From a checkpoint of a small transformer trained on Wikipedia.
Size: 6 heads of 32 (1 for keys and values), 5.95M parameters.
Architecture: LayerNorm before each block, no biases in attention or MLP, tied embeddings.
Training: a variant of Muon for these matrices, 6366 steps.
MLP neurons of a small language model. Each row is named by its layer, matrix (down: output weights) and neuron, and shows model dimensions 0-127. Each number is 128 + 32 x the weight over its row's rms, rounded and kept within 0 to 255. Numbers have three digits each.
A block is one neuron, or neurons of one layer that tend to fire together. Before each block is what it responds to, as a language model described it from the Wikipedia text at the highest values.

Quantity "of" after number. Mostly "of" after quantity nouns like a number of, member of, week of; also "for" introducing purposes and scattered word pieces.
L2.down66:196136196161173113139113151158160148079126169185133151152133166166098120110135123091124125091147205129068175115130124079097165131105164121153057126162090134100187128095147053118086100103180138151113104117117127133160088139156132118162128104113085162151136069164143093110126048157115122111135212149155093094105124131107160168078108136093129133096152134083085162094161101143112116112088
L2.down101:115180185097103093232190127103119088173115106180125096104098129131168089130117160089144091094156101086172145088165121152167140091119116104099086164172180091142089133149139115142095121139139089144122142121086144144105097127149115085132072114124116149226112102080147112154121160134102142200169110067135132135117191173175139120123119142097144137163123135182062217064096148133092159164139
L2.down171:154145090091130104132124182134162110079159111107179118136148099047132137173135187120139122098149146114143151156154096099177151137100130149149106076113087129181112166132113096167129175123140157120143162125126114106125174166144100152155136118147139163141153059180128137107150129106108117191139067040119139159179100136100160168158096114130166092104138149156078172178174105078080098157139
L2.down509:158097159100161129141101175145154104156192090149145136137160144144137131113150157109133176100113109118165099101155133155109203130095102108143106164149136159115184139056165123139162128137119144118190133142155151161099054124126163086123103097166139085129197129127102157182112100110128167103123131166165165092092112145201124107171066083141101153118130145064093064135120108162059158101135
L2.down737:125090096098091104087139135106142051125141070095132109101145142140109107176123156188140106104179087141184180098132123117149102145156134158118129123125125153169107145139198134194205079211126131140106120131092156120180128150079119123167197164116112152137079126173081178055064158165126110121146097135108125161070133139062111092142124109188124122077089128163143096054110158108129170116101
L2.down845:125139083147163097064144207105143104131108078174175143142145144144106147135169158124160113112138143202140099119214141120125099139120139131069172063116112104167182120146155105153140122091117130086094123098155103091109115189096100187132121105137140115151102048153128136045203207122088128124137161112156147110140153133128176173088096156086185132149163122146154126132131102131008097125155
L2.down914:128087091138149067095117104140104109081138110144165149105124134147145138146134156207158110145138114144140125113071066065076134197137133145126107165200079133177111145150130134121079074200088122172133135085089114140074135120111128179121133171091099096091142126140188109172123119083149194152108096130144086146098127131096130135119096120146101143109104118151068099151161144084148091112182
L2.down948:092106118116139113128161137104120102145126078151115144100164044051142150131118161142092141092117132170100132115106164156166149194082120160179123139128136115142088132145104156175103059152131120129164030168117160154102094139138147076145110132159114142164151139124146163130066180192131111141094131135091159092099081147124085183147098160086111131113086113089140106134139113155068099116049

Word start after auxiliaries. First word-piece of a word split into fragments, right after was, is, be, did not or to, such as o-wn, al-so, p-opularly.
L3.down217:134110114165151106151094117097099139131168086143120139071125152122159110149130097159106114156118105151145155157092128129127149090150197092157097163028057200159102140105122108149104127107120122096118149111168056166158209148118161157162154136150120133136136154133155136155108172121096130112148133111122138158091163118097059110072153122082104133138176151107143057118128158105097095117157

Preposition "at" and fragments. Mostly the word "at" marking a place, time or event (at Bellator, at his home), including "at" inside attack, plus "of" and split pieces like und-er.
L3.down411:155132091114095109108119143146144131128151172101176118147102169136094150104172126118141175139130090136134131124131177105144088081075133158083150146130167132079133065179121148102106123128046165081141166067140130126160144116139139058123138112122122088131080082209174135157150168149184125141112104150172126102138095143103141138141132157082177122110172065158078089177132107124106127084105

Mid-word name pieces. Word-piece tokens inside proper names, mostly first names and place names, often in lists or tables, such as Har-ry, Kar-im, Jonath-an, San D-im-as.
L3.down682:069148171179159121113087148096158119069157185185117102122140170109160108111138149098140124118143086098133177140227111136131182153090164096146091136092138075070122118053103096135136124087109162136166171097104106112148149138114112137155114165090086133145100131122106120078090082097139127130142104172169062110119138098113044155125167160191136092103112157152115121168132134171061067117115

Word-start after subject. First fragments of a verb or adverb split into pieces right after a subject or "to", such as s(pent), al(so), m(ove), c(losed).
L6.down158:107135148144121126145132176073104142064124170097168070103155153111179158093115093112121141157122078068104141129127179128084125161200151151154137083166117137129022115108113137089035121080117118120153104147072086119108119203198182094094130110130170165131110114145114134103117111141126117079110148113102126132178154129134131191041089156128170116106125120176122107099088152118160131145175
L6.down342:091129080144121150163161101169132138113146139127130136165056188120124110169131145218122119155158089054074141116167093133133116099132159156116083128152143125083111101144152111137077105204124134166106126095150172102134047181162167184195171148131140117109125078179129150105161136095150094147127084086077088119074113139146141098118067133113117109162108116147152135144126164131144143055127
L6.down391:065171080177138141180112065158172117168171138088109069148099064085156124117138116096130119160149133178106122080137206179137130110136116155131146115115105135141065140062123115139104103124161093124158080143088148107114181157140073146066114186123158105121098113091099121105138120068147132122096123145123147141110096097165182128128063170126147127138099134104152110157188110087111118186139
L6.down414:152084121146117121126125182155116108149088196089171124113156152125120126142125124124104111100125111150110121146112141156161093154156138067150153086185207107160052159064089089192156118163126129135138174157179087141115183247137104086060139147138187175158152095126088150093107139108135130088105142138195094132152085124157125185179140150105142155068096081098171135189094084081123144131138
L6.down571:160091144079105117070035121121119125062171156099082132147154092127134156158080106135133137095115097096102128196156152152092076177146153135076123176104112099121184116062155098107121113148127151083130128160135120131128094150165085095076184119168161099135114148067121166172099119110120107113095173166128168162085139117138171124088068116207132160105147111131121089181131148184097147124112
L6.down623:141095166124073225099131199099101138165147137150085059146165136159151163080071105096080113120169085105135135137124101095188128073172109180136107177127145090101107174108202152098106118153115125130098095087111191131151150169150163097091123175159108142143122094110150166094076129112137172219118168116158118130134173150095111108108098111110131154135104116125133141128097109168104126165071
L6.down770:128107103138125175185170181139165113035123141108122107095140143143167133099058162084094113134021111152119149160131155125110160105127099188120137118132113164113105115147128147147146142102102096120167143157166058156115157182140142147116111072112115158127087119092094091118092169100081116163073157108136098141188110102147155195070130129157099067156153168069114100137131142108142142121176
L6.down1003:231165126129148157138100114138140122161134131147085111118174150137135096131117144190165111121090137128156133117086075090231148153147139199126084124073092114136075116098109137110167180094113089126146168147107102153145144130130153068148148113128158079086089082141124172176089151079117142163161186133121074110168128114103110140049150127110172126146189119126117136115116140085174103136115

Split word-start fragments. Short opening pieces of words split into several tokens, chiefly al in also/along/all, ar in career/stars/early, plus unit pieces like k(m), f(t).
L2.down123:111108132130122178141134144141112124114151162150098128117136141116088103083110084097160139081113123042143096130107135110180152108146127102131153107161093158132131111067116070095137146078118129099135148126161121121124154101095126199160177137145161126166138179134114158122136144103106139083129132108086165130116135151100079102097107168126163151121156140120179104166127107121147126138131
L2.down135:106103158205056106104077145074127110126167130167097056083136161087130143172117156130136152182161145132138164082119159101138094136181124193105114154138113091151114124134136139066110170118081155071086118107119098163189124173175107148139070156155124104118116140116148129112158086123152128129100151123191169112126124131113079167141138124119120031116154147100131099119171105086044135091174
L2.down226:144158099128153168133183136136103128165126149176122117114059102094124093056135074099132104125152083135136108123130099150108141131149038126170140144142153169122178120102119187149093132104154125164197093078070094080140168134124154139085098099157126131126087108114169048086204143173176160119096138070100133129088103131135092145105164156104083193126092197089125063122090128141088097128141
L2.down251:128145152071115147180076175111135175122148136153138193153130100152123093104025136091098163107113095101119161087121135116127113107125125099101157156128120193120154075125114070106081125146104116056153108118088133165059159108093139147108077117163134107160139122112127152107167140102139100161140137156066125171123124106130063121127115162116139177140176154106142159133122145124088113082138
L2.down582:126142140141109160143170141099152082054119184172127083124080140082186058127124149094132149101101130145089126100085167095141102131139126164124067109147185132147161178120128132062136113141079122146114119108062119155118121136111133141156154094154175090173190071115120156133135122093145212190121132124127124102114103112049141063115102121089132140125118136138090097144157081089086122127089
L2.down662:125108167100144096134145072094202139113108111120123174086086127150151159158115181163142146078102114105137143141124217149125117094138131116168125085119158131163138095150100092131194149176131103118137119102067141088140131164133180101110139157156188108118187140161093119128109203145118127125135104131023108136107082161107165120065151130104146150148139155087112184080166113117163117194101
L2.down851:151103110112044105091181128132131101148132082127122120135120152127053135150164139182108087125134142090060187083136108070142147110143126088069133107113146187104140140127151164113126130127126109156095089107124169150103118116137141092085155045082173142123118110061084098208136141170121179109157139101116172123129133043183144125148115174126118049133153129130086098123152080087154116101153
L2.down960:134128115103095155145142130145138127188105086173160112157161113121114136175116154060153134111129197152151093143137165110170086120134099092152205112164114057115143152151162109150131119104160147127150097154110079023127111090141171100112138198143115164116163185175167125138124140161068152116173102135146132161116121135157145042101118171152117069165128096110111104140114168097141133093151

First-name final pieces. Word-final pieces that finish a first name split into tokens, just before the surname, e.g. Jennif-er, Hen-ry, Geor-ge, Dr-. before a surname.
L6.down97:120134107124136136105146187119171086112143139160120182140111186121066141122113094072192141162098155109158136137067128130145182121115093157101123186099102098169075142133114129168144092150094103117156099119182159136145140091138136173139054140067144139125097134175090168118128112127126174133075109054119155116156130120161167141116153155120147072076086088136130101114114148137012107079132
L6.down134:133119196150089108166109141124111076175091117143112132145115166128089101167169168156128109101066105135147148061129113145142107050135169115152109113083068123117128075083138119165196098127181154109157121159117161142151152108159143140104107143139100071127119078130131105106115065155113121070133096183138100122191168147077169131119091150142115138123139195141126093117081174121150170162133
L6.down436:151114106127094106136143176154144141080117141184110090135130131135154150122087180127143097175093109162111195177106080098187147100144093109161115131121127149125119108092117095125121183103159131120110150139152141162091132099110147123169129162144142163134127135140127101117142115105088197150185145109143121105073108062143136165127153113172050104146133107124122136114147085151102115157119
L6.down574:134147104118117118125114135075160134143142094015062156125105083158139170119131139136152156078059118176172113103127137143095155154172134193122129067208117214167082092139123077138149131103135116163164068137102091124182161095129124116166161152137096095102079202123189182122162131071133088153090114108164186138107086088140073108137113197189166098099084174122111145119100141128131109120198
L6.down781:160152108117103157117160118110136102197185100148085144103176141139105108151216095116089097122078145132121087133111123139171143180155094107163160147085121127120129110095161195150081142142142099095129148141144097085144167101120170123126149151119131149142097097212074129109175085127165113166043118137175135162112156184132113133130129153121140100106084109145114160124119149143048162138095
L6.down822:106121067156213147126128111112173110128122142061123175116125176081122132119138107097150171140099126127146187143143095122128158165107174217135152131124151168117158084142144066102117098149180182110172121138088118160097128102163157149134122055138154124149093080148135133116147156123112135193168119055116092140113094149133125105168044176150110142159142130117106177095146120130089165153135
L6.down824:066143125095125153095145098124090106118132126122128135170143111086095107133102137165143160121094104124099208152133151106162191200205105128155083091096115150204173148051102144114102120160122191159143177094103043112135136159187092122147139159149087135174125137083161141140084042138166137121123148148104083102128152108169150070096127171196117103174096152130155107169110123153029144127082
L6.down992:111065114104122143138122170163090096125157159162066118073076116081114110120138142164156118137045119128089141166151163066140146181150132127147104109142100178117088127139131075155123122132151150129164169115147172128134151125176183163185155148144151137073136093149176154067081163138206174126148114113103084149145169118169146148124154173144108148074107178154132130133117138080041155074110

Mid-word name pieces. Second word pieces inside proper nouns and nationality adjectives, strongest on -ish in British and Spanish, also Indian, Aleppo, John.
L2.down173:101128075158114121114159068138135151123173152186185097107119107168086137105157096200154145095141114157205088122131098131152160144148120138124096113090153167130100113129085116149150086115169141195122121100214143092109180089067119137145106062114104119117157210056083158112173076071096110099093140075166129126155114176128096150113041109103133127112189131097100127159089104105125117163142
L2.down174:131146130101193126149111143213122179109158140110130210181127125157077123102149134127114105139136170126099125105102174155103204149147091099182145122106157117116093144045129113095089111149137150158118073134126165173110060162151167075149151187103120089100127100154120108192125119088171154136153071077135172114118059058117119136108088128115030144050109073136088098137120180138111156080112
L2.down307:094145137124118141113098127143098051096155116115124120117131149140143103113080072119113116148147094158128125127141163107121112166112080174106122105193113118079088151073148105133155103125093128112109191148165184108162126147026144156158078142130124150106096184157137064161128112117135146169200111123111103108077137100123156153153071169132120114164133119133142156079136087122166177124169
L2.down380:153136119118144119151129192134167119110122089079037144105145154131074141149107105125155128091147149120115172146125120138142190071106141124137066106121124119128121073109146144127105139131201202171112080090087115169085133059156098124118189127088107068155142112075137192105162109116118157117144136095145052085143132093101160141113136192107103151134104157145150147082153119138152157133154
L2.down532:148096143124082077076122217092135117114165130166124156105109122123129155136117180051159100099203162089118141144185110071083153087141150144093099209190086187104136134089153108113162138150130133121167130150153129130129123124169151149151203143180169130113077126113150073132121194146161151130112122099153128115092135059117161165112127115098184095124148157146155125140128142134117116100084
L2.down603:110147149084100144032197136133166113153141150134091110084160194098123092055108128133116162160140174199143204140138126079130133146089135147109140121127132097095131145065138179115095138122126082089142099111169145103145146157158133112128087126159076168186142110139084118094101083131165158120141115145077095092109142140153163135103146136083174105127132145138149193118156116119053181105101
L2.down890:129129116085093126084087075110146104038122117133062106071179156133130104102112133154149133135185102109124067178088127120145164099125161128148074098119115169150118119107179130114138132143096064189164150082091080148185103113150175134151073148098127161137159112118120152119124112107158161108124149088128128141111068075111122136118130145114075129124119097112160141128201131116091147157049
L2.down1008:120110113128212150121113103143130096115113103164099107124112146104171145138120162108082160156132105105175092157114126099105165105102087180090068159140156166150118104157125164151133083165128153124123151168103151204116089099122146102147076121122098076143120164129132092158150083095124158178149137119137093042135099124140169085098091147115121188131091120052140110078131070126075199108103

Verb-to-object boundary. Prepositions right after motion verbs in biographies (travelled to, returned to, moved to), plus verb-ending pieces (accepted, began) and links like peaked at, revival of.
L6.down107:146095167090147131117089076090133119147180139146106107137189089074117147136126119102155102121127085168124160121123096141144151108134078103119137086096145116110164144120098137093139102118169115158130064101154129152111136159116166126150118146094162091223104128132121151125130137132046191144147125123117069154168157090173125122169104125116179139106180144148148182097162077111085084113175
L6.down416:110119141088141101098125091140127187157116108142135102133120152125174144177122154140152124150137137078115200105144141144142133120144075127128069122126143135151103129187167111145083134133126106192133088100126147148100113078073163194182130118137147136095090124123147103138100157125174126096111093096137139121152110151134104137090218180184121145101101132123159129091148100093000089115089
L6.down431:110135093137086155109097123058124113131121105131125141155090115093155158118135134155106189117106063158110067128143158169082130091181147125208094162128105114078150132164152104152118126148091132109165088133066134126130096131132127196137100160092105117124175160161117087187092163106145184111099158105118127097104104137106123120089158166104070175114145108120166176143133125082095095146119
L6.down527:113131173126072138169119088167155157140155102093147122145090090129129105127108115153097084196100041125158085077129090083138150100174164058124174166139136103127124098102096120108186139162196156161163163111181134130090148135154140178162132128091205096084148155131065202133179152165101148132086157108156144124111096143117163141140103084152131119095147085102138145154205145108169150120116
L6.down584:148099146156098200149107181125172149156157119133139166167070137145159073143099093110153138135131081162105130106118136140159038111095113122136059129083124127083128126101150091205208153167117135109145162061114115116110120163089146108150148143113121113097138077109178211146079121090146077111102130147104176111166131070143101072151146116146140167127122067079117150152119144128062092180162
L6.down704:163140161113123143162142088138179088219133132173080150074104124067165113078152138136153175074118179182134102057123165155086157096201138111137112137149109116129083133141096145145112118113135143120170151125121120111141161142067101166163094121055170148172119129112119135186163114086066144092108085135109195149150139165109137133146135120169146145089137157145135176118166084105031118106075
L6.down754:090171159164115109071067122081136124136110141159074140102134141151137112170132086092097102146103088063110098146121124117100162114114131094131174099157171152136096151158163142127130099149088145151149201198150144163117137166092122184104087069176101149139095152114150118159086084178147220163146077114107109088125114135108165100128123143148101148129124087101090112072170079114172124146096
L6.down780:067129101155176085151127157128136103128087153218131147133193139119110121130122165207142048110177149134102135175099150103122148103178098103192185138154073170098082086141093065170154175146178131174087133120140144154152153146137077162192150120125162068120088108158136115125092107144169175101174158129124092116143153087095152081142068166108097140136143086122159120203069081118097089094172